Part of a small language model's weights.
Size: 14 layers, width 512, 72.2M parameters.
MLP neurons of a small language model. Each row is named by its layer, matrix (gate and up: input weights; down: output weights) and neuron, and shows model dimensions 144-399. Each number is 500 + 25 x the weight over its row's rms, rounded and kept within 0 to 999. Numbers have three digits each. A neuron's up and down rows have the sign that makes its largest values positive.
After each neuron's rows, "fires before" lists the tokens most often just after its 100 highest values on Wikipedia text that the model never trained on.

L2.gate462:474518481491520491505498515526471516548536506472486491486507478550496492522517493533534571516527505500478508540525494492512526524474495507497480504491511470461495529491521477534498512505512468488505455515461521466554508564500502493490469488532492465530532492497525490528474512499472494499480467488517549463498478480510502564490510473448490526500484493496546476497514482526530517512500493513489474500518532492490506503541514492523484505520518477503520530491512468518480549472486506509519533502486519462482534528507504408459484483523484485515511505458518478508514504489475495505534518509457491481530540492485519464485467471529541495463470490539496490498518539500489469495491502435520500477507476537544485455551420503535484480528529515532537521464506454521487516465501493
L2.up462:504518456481504532498498481458505519505515513518438479521517480527503456513483503509510473488472543517539483467523497490530509518496510491446503482538514520482492513510522475513550552530480477518502468506431494496521512497529504510500482512526521453526494542519522520493491518472518560504521488501512551503546504516492484491502458422484498535490523484460502478543509531497505506499488517487496438497449538498495516469529474494499466507506507566494475516536538466504489487506509510460518498507502468466416468499492444493497453473500510491490485494463517522478486486488520514500457501506537487545540490521534515476498501489501516518489445510483485540538509496473517520501550525453502496510511498530505509472495480538509500535510521540504472495498553481498497507499492512
L2.down462:471484478494491472533489488473534525469473484462532514485511549466493476460533511507480457528485515506487499509466482519498450495510475482522523463503524460487498491539481527487498502488501491548495543486503495512430504496498534496514520516489471513506479538491489523509459465524476497489511551492495459507447485481520519462509487521536540480515503512454509484479475505497511445480501537508526575540494458556509512489452480510474476521501479502494513479477498491497525497555478498532468484508482510501520499482501506545505513507511515516489510515476514502493525554488496521469457489489527488464464482467511470534512506505460473534517537499475508481503487476507497524477511479551501563550503511500495496546441541483480536491493500495481500499472505507480513464517482490
fires before: "\n", " |", " In", " On"

L2.gate1040:541480497550513465499469545484513475515507511486494518468497509488528504469488503469498525499504448504520521480497492503486492464471456481486530480495475527482469438524461504515510468460516519501496499518528540485486452485506468471476529469493475496496528497532536481494514532486516477478521467465500528513485478488514467508519528490526561507555479484466522491497468512460528497490481527466502532478512474471511546490499498565494520490523499538501460500517492464470460534504496503510487492498496501489510524467485495494504506520503509465460487545460467508496475462504499487477515559485553499485531530470472488521503515473530474478448516508555518515524483485532452464484507485490506483506485502490481495527537490527519475520574531465511512510500542516467481460507513507
L2.up1040:489448492496466490527532479500476503502496517485477498495483501533533480505495498506518518526524494511502503492520519465473503523500515472473520490543507493490504489535417507563472498552495490505541476494462540524478493511487463524478453510515486500523486512515545537480528536515484472486522462476532522497501477497528518517492492463463545487500502479497524522524520499504544522541504516476493489506472520455508530531521494496499505441555480528506481507496465487482505507540502495514495465546512514462488500521524477497492460471469523517477513540506517493519490527524495440505471492497523480509475508511513446538472513484513473533512476483512497453545488511472487485509515500537500488498498481461487446507496558465478470537551502524521535462474509506505506547509520513
L2.down1040:482453489508458477533513475534468483523515513516516524490457521514535501529473509494537517538505470518535502502466507490473471512513536479458526501519528510508548481508453498527455521550486507485519471506494545508515470471456470499456464492520506524533507553492496508509526544557482487490508466495490525477507494466521543507476500450484546518503471505505550471488548491484542509523517512487462514567485534490532533536494496516484516472539487502484490516489486500483497543545496503547506447561506513528480495515508511478484478489475519539493529520497518508527498495520490459522477498506472474483487496530517455534489522507486472526487458504497518429539508490480499495482534492497497529474506515457468457527512497451461496495521500526495557469507519482495500528480497519
fires before: " |", "|", "\n"

L2.gate1065:531510513508503491536475512528505496503463471504509541485470493514503518447514518476505523502527488476487525505510508462459526488495502524492539478457519524477502522542517499495474527492511522499478513477512539532503511521532493444521498498504471500491491533511494472503492528454493472498473522505541461475503437499510477522488528495528523508526517487513514484500494526478481539482478505467500505529503454512445482547455472513468491550515497434532452467523549465534495538519478549524455473466489553543526524531451505525471538533486479466456510503519527523483526528466516488474500519529519512511471541537483500522517490483575504497514512514499532498504485477523513484503506513506504501509497491517494494518499440522526441468527460493513491515507497473452464477486500530
L2.up1065:464462448480512533524529528504499492505486470538512470478491514517495485483526494511514532523501464488496513467509490508511531543477484498440468512548516527503492454501512451535534535506503503515523479499515510496467485484501536542436502523473480506527580502540460557516517499503499519460509488507481500539498542510486496531492485458515506495494499511447490503491494452534537520466493490530516516478487561497495499478539518501464486512517494465518529489471489504474497476500527487487549479539464534466502504457513481504464494503507520499550496488527528515512484497519498483475473510439491495504496499476520484491511496486533529517471451494501432509505545476496483502513532484458490538484465522515479487507518508537517502528467480457516466516509473546516549533516483452
L2.down1065:492432472495487489515506501548504527541496511501518511469487501520529484466477512515488515513476492479491526507484514484471523539496543527457474495512507528506461450522503453525499512508544521532542482485528523488502474472506494555453548501502477509517557506520474523517524501491466494461477485479478471558525523500505502541490508475516504515507534537476518500481503492533501526489491515548521544490496519517502518490501608546502517499537505512505512496498519526490501506534518480506511476526463540467475489468504544504463482513502480526505533462490489544503505493516493485465488513473505503468489509518531479470512529493545520466472464504519493504516508478528479489495530509474500555462492516536470487501513504544517483508498491437491518529529472535494520495518456474
fires before: "\n"

L7.gate746:543530491494504535524532478554505510477517533478486505474450492505542477507521512489462507500509512495497498506524497499497491501481519496509456515510493486478494493475539491558494514487546500516508487481458525509479505504467501497492461499479450501492514524519483518525462496505478481493529479539524519486547470468513518479480494494504554520471486475421490511459503456480499461483481533508504517500484500500477459552455478526526490489482534526509475486451529506534516498470474503507491483510520536458544523487481504519522504475512468458530540455495556465512534564460514515530528530513528478472486529574502465501498507504512551496460505483546515442567457519465526497464497505507535518514495469504513471479503499527484520516515482509500551499517513489491522487497459497
L7.up746:489492519512503486507543491499506503497495529471522522482498476543511475469531514477495528487480493474499510470506514472465515503488508492518497519516492495502461482525507503477470513521504472541465505554525474477554551493512521495473479464536481454503457531538489518498481511468451502532563462474568519504516447502523538505519455468459510509467507511496490546514507485493502495463474532464521513511470503510510474555499483517504499455492505482501468498486477509512513549517512490497532530399528479424516547458461501530491474470524486497519506499509538540527486531510483515515502487522488503513528502493486491474478513489485538495467512464512540513481482502476507472460484519516474507474511519511519458449520505501510459475498535577502499531502502499482490468467513499
L7.down746:519537471544496501471482499503496517477504460488498539450499500457521532493489439484464460528531488484527523488551467516549522511541452527499496491513492474542496472528474504517494493498445476525512469477451504533457499501448482494520493557505491498530483508506516542491490485518551528484466504474478493505506484527504488494452526515510509473515510542484477468503552492505500504502517497530442513537489484507500514467451489502530547528486513515525513493516511482531520508479508546482486507499502476548484500508529486488534486549510507500478455499492483464525505479500467493473488509485492483480437507471501497489534538512492500504515505515470479528548503485486464493500503472474517509487476512497519507549491502539475485516535465506474511443508495530485500513510485495
fires before: " |", "|", "\n", "|---|---|---|---|---|", ".0%", "–10"

L2.gate562:530510478509528481522501503500486519540536537528493517478472466521508540535473543549506506494490522523483513483518528488506499482510539482540512526480475456528467546497466493473507510452511504465490479531518477459511503492518527495490505505481509448497516451525492520536511532489496479528506483480485481526489481516486460485464474490522509482462481477556493524496518495474500480453456476477490536506560477471455512529512477474533465432499460531474471528465498495498527498518473526522530487512481516454449524520530457503503514502493491477488485470484515492518509544532496467500492465533485495548532476529492504566445540529503520492491513487541537484515487528506498521516475477512477486488496479513519510509505480469482516494503488522488470516482527500486499524479487515
L2.up562:512470501489515481546515541546561469503536507514525527443504489517478480473531495504512536507529485525482534470518445484508486518470502503488515498493497494477515483502528528492497487482494503459477498533504500530519500528527495469500519457481443509498466525527504490503485508542458431518547510456491501506482502479561511522508502496494486502502493460502490498477503505492497506501468513473504530487521480486477506576498493498503509473509492478563517503503498506512506511489520480497491485537535483459493521535511521502525510522468473479490560538494473549535506447467518492477478521521465479481526527529510542491500503467499481440486518527536503486493485480499490489522504540546515477524499468502551483535479506523504494471493507482539459501463466519490464504536493486
L2.down562:513562514511529471515477469505490525533555553515465486435523470530485522530507524527511490483480520518516513468518509481533484494530515494503518534511497462516484544512483495486522513474496492457485470524493505455514514484530501499498480575493486417503522475515495529508510511484508480485502469491455465542518489514459495499453456476512457485487489491520470505503524490466497485498477489497502490486525467461481507547493524461513479460512492539495476505482515491494541479530461510496513513509496500438459500477520451479494502497503507460481495462495526489507504505490518482512477512518503528530496454496495496543449514542519494518459512474541515484507463529509495516483474488472499488506491468509531497529525508482448517512516484505522465513461526495539484522497489478
fires before: "-", "\n"

L9.gate138:507437477533516473516492496512468501520518457499508453473467470539475510467509463522506518525548502509513537480491531512507497489543509509479511517523523480484480490493538518486447541489512509487533528528484539493484493488465506512490496478489447518509541526554532473508489493472519474511534469508491527495506503474542506482519545492499530510489517483535497482510501517518486504508504468501478494536519482506532482491470482492473508484492498488521503482535520508505537479508497497501476493500463475523517482525497501489487478508495504467505508496521493498511475464543484493449500514482434469475511525532495522481510517464500484503490495514535535462534466529499473508483545496516492462534480509492492464558474534512514480478522517495526521504471503469477499488472538543
L9.up138:502491531517513496505477491489484514475502483516507519465475476481499475525507468502519509550509468527492526488486497495498495532507511490528471476497520498504518540491520530516446493483518514517527510520546543497524484494490513491463537483499465536531518526541508428484542509502518455501517513488500493515497512484544516527506509503520479478543522458513489487526525541488500513517506477518497486531502431489500479473478500520520508520505525521469511479523498499496511525495485464497460487488483504502573510519491523505488497516496532541530519579492475522487455493542470516484541482460460443497532496525477495485475533482478490464518488499477496519509447514498494490444503518528486487468513504506519511505533494544512489514510473479495526495474462502464462497459494523
L9.down138:521487524507491509475478491487522502508505492519522507480507511500499494525504478501535490520497482514513494516514508491496500505512520481508505496501496479526528499493491501500495488487508531499513500492507516505525474483506498501482486466501478500514517491504504493495524484510499488510515481512471497507493499487512501495512524513515480479542499488498502497496518521486477501513501478498500506502486493499500472477477518517510500504488479513506504486523486503501517517490504490495500502508502514503508515519495515466491486491488479510517528511516477498495478506520518498484516474533511500506521507488481499498497507502520485485494516501497511488477505500506505489471491507500520479481512475530489485484502488514523499496498489509519503477509503499473499498493498499
fires before: "\n", "-"

L2.gate230:533483460480497492512485513522482482498501516498522536503500508499500504443507485518483551511527513494477524516505522533483485491514498480483535482483556506495473502517489521534516477479516518460492530528502498512501500516520489480518506501514481536477482516524518533499508494456512460466520499487487464482471508508535504537507508521526507544498530500550464487487471483479522473488486520502501487480501507516486550521441480515497468497505468431546491511486527525504450504434474486494497488497529499524510538538519530510441533517477468494530511548490452485520497516494491454486494484516503471524534545491475494508455532448482508443494502489497542458495446524503478533504483473503510491505483486525503503520504526532519484446461471478511511465454472509460458508503452495
L2.up230:489480502509505489516492483498503503472492504505497517488427528525481470499476473525464490489514521458494484514509506479528523518512484479456449487506495540498507501524506529495517480502482530505513537470473493512489474495483526546515477497499489472515511506506544514534506501461513533531461460460501501487499499516475546472542493474524490531483512529424520462489472523491504477492522539523487504540489464510481460494476510482508481490524512478508454496521524507505514496518500528505549532491492512450493435473483500495528504456502457482486448479550512485528480494467486513514500473479555512488484473492470544493510484502531505541546496498441525525524557462483507500447490545532507504491484522521483465546507510489493450523516497480481532500514483506515482469538480518
L2.down230:481458497501509499483493499477496511500488500469496520484496573488457455476527502537499499509547511487454467503479521504513501502479504481470458498487462518528482500475476500503510487506508516529539501491500486489507477517503501548483504502508513511522489498479511489539533507489453514538463507480476518474516486484472527477526492460543500515517515554484531500481465461526473488496468521524502515536483490518466459506485528476519488482507483528546487515550499506508582503501525519514488498531501496515471470489539530486489495486488459498506473493543528486500481515516500465486508491512533502504478491523508524458483503492489504468554532488489519509528510505470493533515496471525505446508505521498474460532501496469510495493501454467479505476525505507475497464538485527
fires before: "\n"

L2.gate802:514468502502519492537508548519528479536468539495522479468523535522477555441506465438495507499499496511516509454529521495465521474462516507489519464501532455516490470512491533538532492452485508519479550475546538523516521489539494501459533493522447516491514547503489471463477502487522521533530494495517483473443493454503482501511502491511530519499500481487506480529492494504528555498476514491514543466466477502488545524483484519470522502510483476494504533517492510462508493537494449504490534490517499451492517488499444472501545531472494472452503495518473497500481469480475500484474485536479484497438462519487528487538513507553459520455488515516503541517501489519536489491567507517494481531479506537526523527511492543502492477531512487486470525508521487452516509542530523
L2.up802:521458527446524506498519507458536493534520463452480528481499512478465527484524461500505517517471489544499494459534469481498483492492498537498516508464495488517483492515537490500530498528493463445507440441564526512513537521495488528492494503528474550462495479490456487475558494511489533464516475512499486483486499486513501544508485511511483479507515511520474512481516476520551527539508471509510555478453516558501510471494533544413489521488469487518530503482497514488490509541539459499526501522473492462448495452520521494486458494507499491491507524549481503495522463527498529514500478460538525482469479475512544486567517500480482525510453489492491532480545494551506535480500539539554558515521453514494493495506488527478491449535525498468493503485537496467514528529511499
L2.down802:497483506485506497501517505450511500537512513447502515485490491467471508464507437504534516510466471513503497456503469480497485494499487501530489501467506476541499507509540508503542520534498451432481497490557517514504552501507508531507469442541462563482504463513490508485529482466499507496522504516507498509491503483521504541491500485509475471521529482541487503486523461486539499513506481493498534478461520544517508504505513530451487500488463463518537479519497508536472523501533469514483520506495476505468466458514536489489472537501519498485530527538459487500507473499501511509513488483493522473478511481507511475584504467480484490507465531497475523508539471530501531490485525572556521543545451534514506512493500535492489444547510524478482464516530508488477501500523517
fires before: " |", "\n", " season", " season.", " the"

L7.gate402:526483507481536468485496505504496491518522534537495503505503496528462458519520480515530511509503510487471511541495477489503454487512464505498503497509535448488486463501468522494501545529471538492547457493506569501473496471505530445468528513517484483500489478499520494556506489537541456506470491490504495556466495510496497506504514479527488532483518474497495470467482523498479553490482494440478500520506465506506488523548514461486550516538513511488502476505526541521503518536530492480506520489493500506503511536491519462538526507516525482516506509480516479513471456459503549501461472519532498485489486528518508528515517557511494455538522524484493466443507482516518508459492519482507484500460494526539524521500487472516517522535476487534471506455474541500463491513540544
L7.up402:480524541481483503516489494483498475517473478503527487504528495547480478500485496456486468511531504476508494488471533498510496535489488505471480455504533534475559504493494540506539468499501482539474505530515453501511510494493529491531491497464492504481487484482557480465495485498491432503432517486505528521514525507521516510499469487495473496542486461514494460521467484522505536496504518499538471543497492500549469486494500497475503491539473518514504507480491492442511553453490475508514503512519505491552486502505501551519521476501520513485524516502489547530493466525508520459529476492463468504549476499441522511473496511500495522515480481496539500441492512502497472483489514466488492470525507517496514499522474494545466502435530485509491502491481482496485541528457488
L7.down402:504508494517506488476509475500499513518504534537501434512505484508456489558494443504514511540490455483507526523556543542491511504508543472497521472524513511489484455495455536509505512503468502503530515484484508478538503536491499516505501485509541498563510508504509554515500504502496475516477506507487519499467464492471495503490473525556517495488533492515497507490484480495516530497490495489511478509511533503510546480472526478514508515491478501514479530473475534536485501482511507514522495513516516550522482535493530538510480477500514511478513498471466513487483519493483473519499476474492485487500523511541476504487525523529483482501488549459528508512501556529458489488493463491502506515511523492477519492466545514484540477520523471500466517488505503517536551471430479
fires before: "\n", "-", "For", "$"

L7.gate776:500537505498494506492514475517500539509475502472459498504555515491519495494525492502524512532461527496518463550516555489506491528533545487481490526511490521514496498477493471523476482489516449480467514500480470502533514491491539479494511480505481484523501504502505482497477508477429520467524500489505545512535509476488536507518473488498484490469505536506470508489489464513518471494478483502558518524489521526484471514509491519503506470489460507535518496457504488503475529517473462495504512466516514427491522463478494473467506476508520486478528474507547481486550503499501488504555500515525526531521491528496481533472562500479580501441506434499521490493469496494530497529540441479476513460540460505536504488523531522464485469474471522522503494523508462482469504472491473
L7.up776:521549542472501494501494460504524489527528515527450533489509493525461479525498506514510499501441495455491525495458523463473522475471588504515480534507505503519491526499530481481489478490551482528502498510488450491534529497508513505483510465465524492507498504541477477502528476506471491487551502508491535492516463553500544511487479483499506493489486488481486499571525510498473470515499465518546464500498508499507484492516499519458474491484466505519493485491498483473445466512472486490506526506492508442524547491505481533519531466492497535527550469495551548513537529534517534545543472490563514486517470544468503503442463528498521528471541497511505507516493530487477493501501512512498508504535535487479526463522514451492503531481542524539538481500497443511494485481479502
L7.down776:467483476498490512480489546485476484486545497508563489471464499506527516480531475504506503501546477527496518445522471519495480503501471501486480478475510497496496467505481497479509534504479513521495487516502554530480498525488491487525506534512516506516503513487463507492492485525553516544468506494526453470476489520509450490487516512514505493520495500513490486453511463511501525505524553504496490510500503507521518518512495491551515525530494494481493514538486523498539500502522526505502499481519477581495466516495516503503456542477478493501476505519446505507456482491477493499456541501431489502485497460482477478509498504479459482531494508510485474517533496490484502470488535481547518498459493534501477513497505534525498515539511460461480530526463527492527493527534496
fires before: " |", "\n"

L2.gate276:470500490504517460456484498506493515484492501485508517430459479475515501485511513522464491476516470519460534451491494511520502507469490526481493483501515530481444471518517492455459518484480516489493516516540500515476485506488508508494527471464483543462465531520509492499482558485493500510490524464484506510471485478488479500509525488502533530445466502537489518502512524514495519477484530493529492457481483461474506510491473512439555477508498446468468543496526487492491478523523461539503530467500502491494524517498523488501525490484505462471508506484493505486478472460494486469492521468476498439480559488470521453523488469480476495464488541544507495530491495498510480533486511511480444533492562516494466506505502525509488475559505464505491474531477494482482489502523538
L2.up276:537477434513518529523491542497494531499506514491512489552472496511498471532513505458486509504512502480513475489479540458468472496478487485534481519496495467468488523518546539509514491500492481493515548548539502460540504495495558497531506509486489447490501516516492523501468541516500503503509513453535478551498448500524490529490467491479494527480483503480489527534510497497534473475489573508509458569513530499511477476529503504531494467513478438497480491450512507492463499502465476483486479438495516499526462438461493518508466467539479461495474509517541483495455539485525515501502498521520478438542537480438487532444470513529543492503522520473493469507533537504492507446506469517471501520488529485479518489509521510516501510488451529500511453529496517478491551512502522
L2.down276:527486454502526517540493538523487480506519515514527505550448499519502499520528502479487529514525515495513512475471533458493476520481509489539471507503474464466470513497531543511489516504492491471509530510530509461503504487512562486546524530514496462498498490541479535498439536515485478507477538425543480533472426504480476508490466477493505514463486521515508534527508495529524464496486564503511462540520535496507463501538501521514476490497487456488478503486521497501464490511470482483492461444488518508513497452487508533488454504518483460474462506523537496503464525481514517492473491525492485437543524509439495513454481502508532517508500536457482492499535520527502521469525488511461484523512526499481524485522534489506495513501474509492493452523478505489495549522497523
fires before: " |", "\n", " from"

L2.gate97:521489474489515529507477537538510469538543527508511533492545501510521447496476528506482496507524474543497539462527457487469517477516534486452494521500485486549508485526512497516487491487501483494524533506521523494507523516542473438457512478520491508498499508525501504528509507521487461519523528471473509496456486470500457494471484507517478505473461473501501512480550505494475502504484497454490490479523480491488528552537500503506514469499452491540484514502510543515536520442496521466493492520512517487507507483528544510506519517488501489477519531504478489506509496469512519500509494508521487448519512522525503511506540518462493471465551519492512500491480544533504507534492508520497473520483506538525501542478518507536518500506526502553498503469499508475481537546525545
L2.up97:503503553463479511542540522535502485527489559489522552436454488488484477496483488479494515491493495499469503526464522441493506535512521528483483487458516462500525563538520524515469465480497526521497520525534524537546483488491485493481476468487494498509479514490510468520514448523512458528467485463502462517494513484545511506532473557517437474539486504475494490498477504492523491473490479513506494526508491492516483512500505505485479503525515499505479504486475499460526508487526481551516535502515574506533504548474524489497530495492486538499535494549469514505506496549505498473552491540470484493519527522486541503410527466526501486531471474461518492516485465492497446422518515528529498482497442482500512497550474488508500490483488521473534481465465500534539519486452540
L2.down97:452491499471492496515507493515501497530523577503480474449487499504501473552512517489517482522479511531500511511487507527510480503526512538508514503496500489510524526544494514473485487512485502478505487522493532481508544460485490484473490497479477459502459508526514513516550494484485515477491503496500481505514519510516485504480468494495453483500459489494452485507548505503497519505506499509494471475504529500505472514556533473514512481482481529510461477475499521502536466489510543484548514499513539487493501489483530503517519459486505461474492529499485504493522488494479503535499496503482504480546505499527481500482494519500462491485523529519481452501490533522467501473462491509530460528533507522486504499496515479492533519477508534522488510474484528489513553483470494
fires before: "-", "\n"

L2.gate519:522455460525500486522479479535498531487460507478503513489517477501519508484528558486478529469512484526482512474508473533487508456472526509481483496463487471482505477493499492466489444485458528478458528504513494526502480496512458523488505500451478550521478531513479494521508530479463444506523494472514487489451496447513471482512507498498524508509488462548503517486475508517499446495485503486520525498542489469504553497479469521475529469505473491485498503431508527461524535445529482492465495491513519524493501519511539495484508518475489471454482496480436509506529475511527489503516527519493481455508541505511515504536515517508462475497522525488554490452479524488457484520519522544508490530481494506507499512513480492500498461504493457520480485478482529453488505503508502
L2.up519:463512437501495480536527508515457491525506521514501455520479488491502485506497524521461553514490484491463476498472487471491506499435514512527482552543511478511490508509420482514479526537508469489513524476527499519475550444479468524525486545495501466500474474463489530473496542504501487503478465499558459506504570489482519499517478466532470510525482509489502476503506484459525505510453498496498517514483496479485500498562485481550474498519517468495500509576510474498509529508471522490532530536486504477481493522500503484472533491477501533493526494529440517536447537501510465530487436501446521479545459511460514492486507528492489479485497523459507517478529534511506528520528502452500479413510529489506496526489510494507475474477526496493470498474561490485492506501527512
L2.down519:465506497483500490523522491488473479510510530532474462512454544464482481509503551533488550501469490476436493488497491474463501503469499522543511557533510477512459486499434457520509503537502463488509520509528514505491537465485474530497508538522531471543468500492487514473486549499513512493476481503548494515526541485492510489527481475501462510510484515503508486502497491479520499525444499494510520504502494474481485509554468463524478491536519502495505528539489473499524506503478511508513513556477480483487487524494487499462541523494495506467533506534413525524434521511506451534497454514463530510516446520488504469483505501482480473518478520439528500495522512525509510530543468462493440470524550485531503553507484500505468449490529483484477500488577471501509484474525507
fires before: " |", " (0)", " (re", " 1", " 3"

L2.gate220:528492508533518451535514530487493505531493539489491510475515495552527514497522460480520504501511535512539510451530495524457487479493447496522523493528496536494482430533494485534478542475484529496495525471545515487425485472521487486474494471507480487481529522520490487488521486454537484483510491507511486483473458468493483475474536479525518566456510471500517475510471502476523501502511547482490536517461494489457535514490484546487499493478510487539465486516506486473494518532471513498491477505501520455483524503488483524464501522498524515438507516552496544492477530501539456475489507491508517527506526479485500497508526492512506462508432501503530502520481492540512515511529531457493486519468550537511479518506498550514494503571511493493527550498521491461528500482499474
L2.up220:501534517467555526507481529502510493495487502494523491489459499479448471488491470478509524469494478496471499500515502514524504532490504517467548482494488477557549538524500480510506486504503503504495518484520478507476510475518537551521492511500515499498537527462515525500517533502458506484494523513554462477443517501462501477438490495496498561558511462516475485447516480478496522522498494500504500489487516571494514516497506459468480488521527505506459485500487496501494498534487464524572439532547526462497514499511503523483527518468485487555495496462485520488525456455506463514537537464491477447517508501509481522469489495516486454482480471518504514495461492471488520479555442552511473488501480529502512487526524463478492461486478496483498479486493443500526507522503537
L2.down220:504516492487509487541498518497521460515508538493534508507466491492484505466486460475536517451502452504433533499515474520503516512479502509449517464517486505542502475523500451534479499478520501502517513479495501523481521487490523516559503507503512511466534530479498518480525513519501540500486500543567475488449504524478521434443496481536500554557482459531501474440524461541491539495503534515504531469458502537504511488512476477483495497503528501504447482500483504483492522525473474526546465537492509474481525482486477524521536517470480496525508471452532513490508506493504455529527515472514481444467487509499484542477487487502504465487453479526522527513505490500468521499564434531493452514493500509491471468518529478471479496482475478454487436464504474509532482536491512
fires before: "\n", " |"

L2.gate49:509525505477506486522530491500493529503510517491495455467523500517522490542502504551542511484516536551484510502506550500482492502502523459497553489468478467472484522514544478464503549513460544464505495505491483504522521482505454489529496527508497516480530489502504480495470527480500456507473478475504497500515541476482527503538475505536503533448474480452475507457455484505508528504477486451525496491547488467517520542497478461479493441471498525530500514510511514510498535485454525461476498512506492456452503470507516538493472495508508425529504513500495498540506513501523524517511515477504488507566502508517529502476517514491483489487478497515509469461458480489490495537503526500484488463502458546539556511470478473491509459497486506512467493467503531488470536537471521
L2.up49:519510508507501454554498503553503450501515497473520539509487466458483496472515477497491511508515448492469472480506473493522513507477492488508510453482514487513507523521493535524449437474487474491492483538490480525488504507514488449507513467507492509508470506516507495508508521513506475500498498460501486502475500510539460509483490500521458477482494493584506500518499515480512503498482506530501477457515493503492493513479484537488529483482541452512476480502522530487510490491512500538482491509518559491562546510484536477515572505468469492494495542493446547500495515531491446498525520480434511498466521504438484521457484506505512432486503547514507509513492471488433475526474512532525487501490493491514469545495500526491468495518486449514508487460447481512472511519513514
L2.down49:524520495479490471512487464477497528501534524500480472462534486500507493543494502513529530463489535500518534469490537471496489502529510480505551518462480499490478519510533492516510559528458511469474463496468510507517536456495449509520482570503507504471518504518498497476463507472497438487460480510485465517543541482473532521515479515526477537492468487476489500473450445482505533503529476501510466485517497491514519540491530451483491468488512531494484514456522512480481517492480493471496500478519484451456498447501520516478469550516513457502479501498515473529484524496529520493509531485499497517512484479525513505468488531479468506447464473510522485512446486506472491523528516453491488495497474513496549487473475461469510489488469501514503533465491513534481526524510512
fires before: "-", "\n"

L2.gate139:507495512523531466536497542535485565536453525504513510468503510492498468434518459493516530518519489504512534474521515512476498454459525485541528478476529500489487494538510497529449473498497509503493475495529522518460470458501484499491502487461461487525517526533514502539484524480478477504552485445528495518453496455534489464485523528518503534520537471524491486489429539476500514497501531498491500505500448499527533510465494540473515469507525517533499493532478512495518543527490519531498470501517507494529524484479490467494495532457483483457471520479480515465463542517495496446519574494530471475502517550490489512492513474491509458487526524510497477527475475555480491545493503543528469534498543520496512546487497506518482492528495479512501471508454513447506496475522507
L2.up139:495557517507521494534525547509529503474502494533530517481457547462519484498513473560534490447489523500512503499535508486479479488521481489455500501468477515518478476519523512502453493534509492500532505471477505538453523522531493475459477479498501534508537489452461513478491495466480468494498471466509494473473498540462551501511501532496502509466479482531518494492480493501466481504528535512477502489497531495489505468508491504507522474467497493474500506498450519502517536490465465550542498493520500520482511465490489468495484518515531495508468491531512532530501489468506495528489499519497517468493493532486434516527463487503506521498541507517498466512482462487449529493523513504525525547475519537517487494489512463509491482502540433443483498512506467515509502550483491
L2.down139:500502492501524509515519554524503516512512520533558517433456526472505507472511489553521530461507492513485506529524514485450480479529498499473514461460491505492506485525518502510445470522486499510486539479533507543427558504514514500449486488517482498517552510519460499479494490446473454511542490452525460474466481502476531542488488514506500491469484494537527473507454489466474506494540537505502517482500531507515468474487508521491507481455495487482533492502493516505528521509472503536549488497550515513490563445506490486490483520496521528511474485527516518520497504480515484505481504516487550461497500534487467509517499477519485488514523496533511473505485486508437513539529521496535500548496548530510519472487502490505480508517493448471471523469498503503507481493493459
fires before: " |", "\n", "es", " (re"

L9.gate824:509502470516495511513535488493504550512520504491436547452470489523504495520513463473471504574460528537501510493528504505533516530500499464478490528486503509471501500498505506572512526491503504495510505448479522463531486562483460481473512539488508506487529512526511482480505490501475520549519494482480531497537503538518513495500492464511515495470532470458479517480540503485534509471509528512480459457514469479495497508513472526507501488480539485522497504482511517513541459533465484533519518479544529471535468491515477497534478486489486521490523471502542503505482525462487477457515489486512511460533543517486481533532513495529491543475442509523469525502464543527503490501515492488503488522500465501475472543447527505517526509504516476495483489500524519448480521500490528
L9.up824:517464474452491535452513528520518488527492504487467503499487445526471514509484529518491513493479483504475505514438483517529497489487488488446508542524507491519492495502487534496476486558476474490488553501490558446525522463492505522476471486534495475537494507508549511498534515508487520516515520464519508507496507492487436537525464524511485514505506476491535528527540491455488528506491513471518493518471507537465523475478504476512522509498493507511444526501521504486460498517508497480489502496468557492528453479530527507437484488505497493533506495495538493510517477472555524468504491490495478475542470483489486542495555477496507484507527479478479480507522508485519477526483496515438525478550546529493503468494489472488507507537492499498500510531514462534473546509508479
L9.down824:550526529481498502475488546512476502510524490471535506553482520445463544534486516501517494492485492506445476479469471482489487475515466523537512485508494481472495506525531530497487510482498514476531488525516467518499500505533487506506475519522514483475490526507465476527524510565549482533481514524538554489496494503481516447538505467506490515466486494493471445529473490532494507475533504551485507468519525489472456504544511461501466487491486522510503481479512487484571490549476491493515511492525522533469469519477470516528473546505509524487544488488536525530514527485462522497463505520484523501501484490503526510516465521455528530484511499553525500517516486514515520535518530520523489549490476543514507525535494470502459525510531484491505531499474458511507465512464476
fires before: "-", "|", "\n", " |"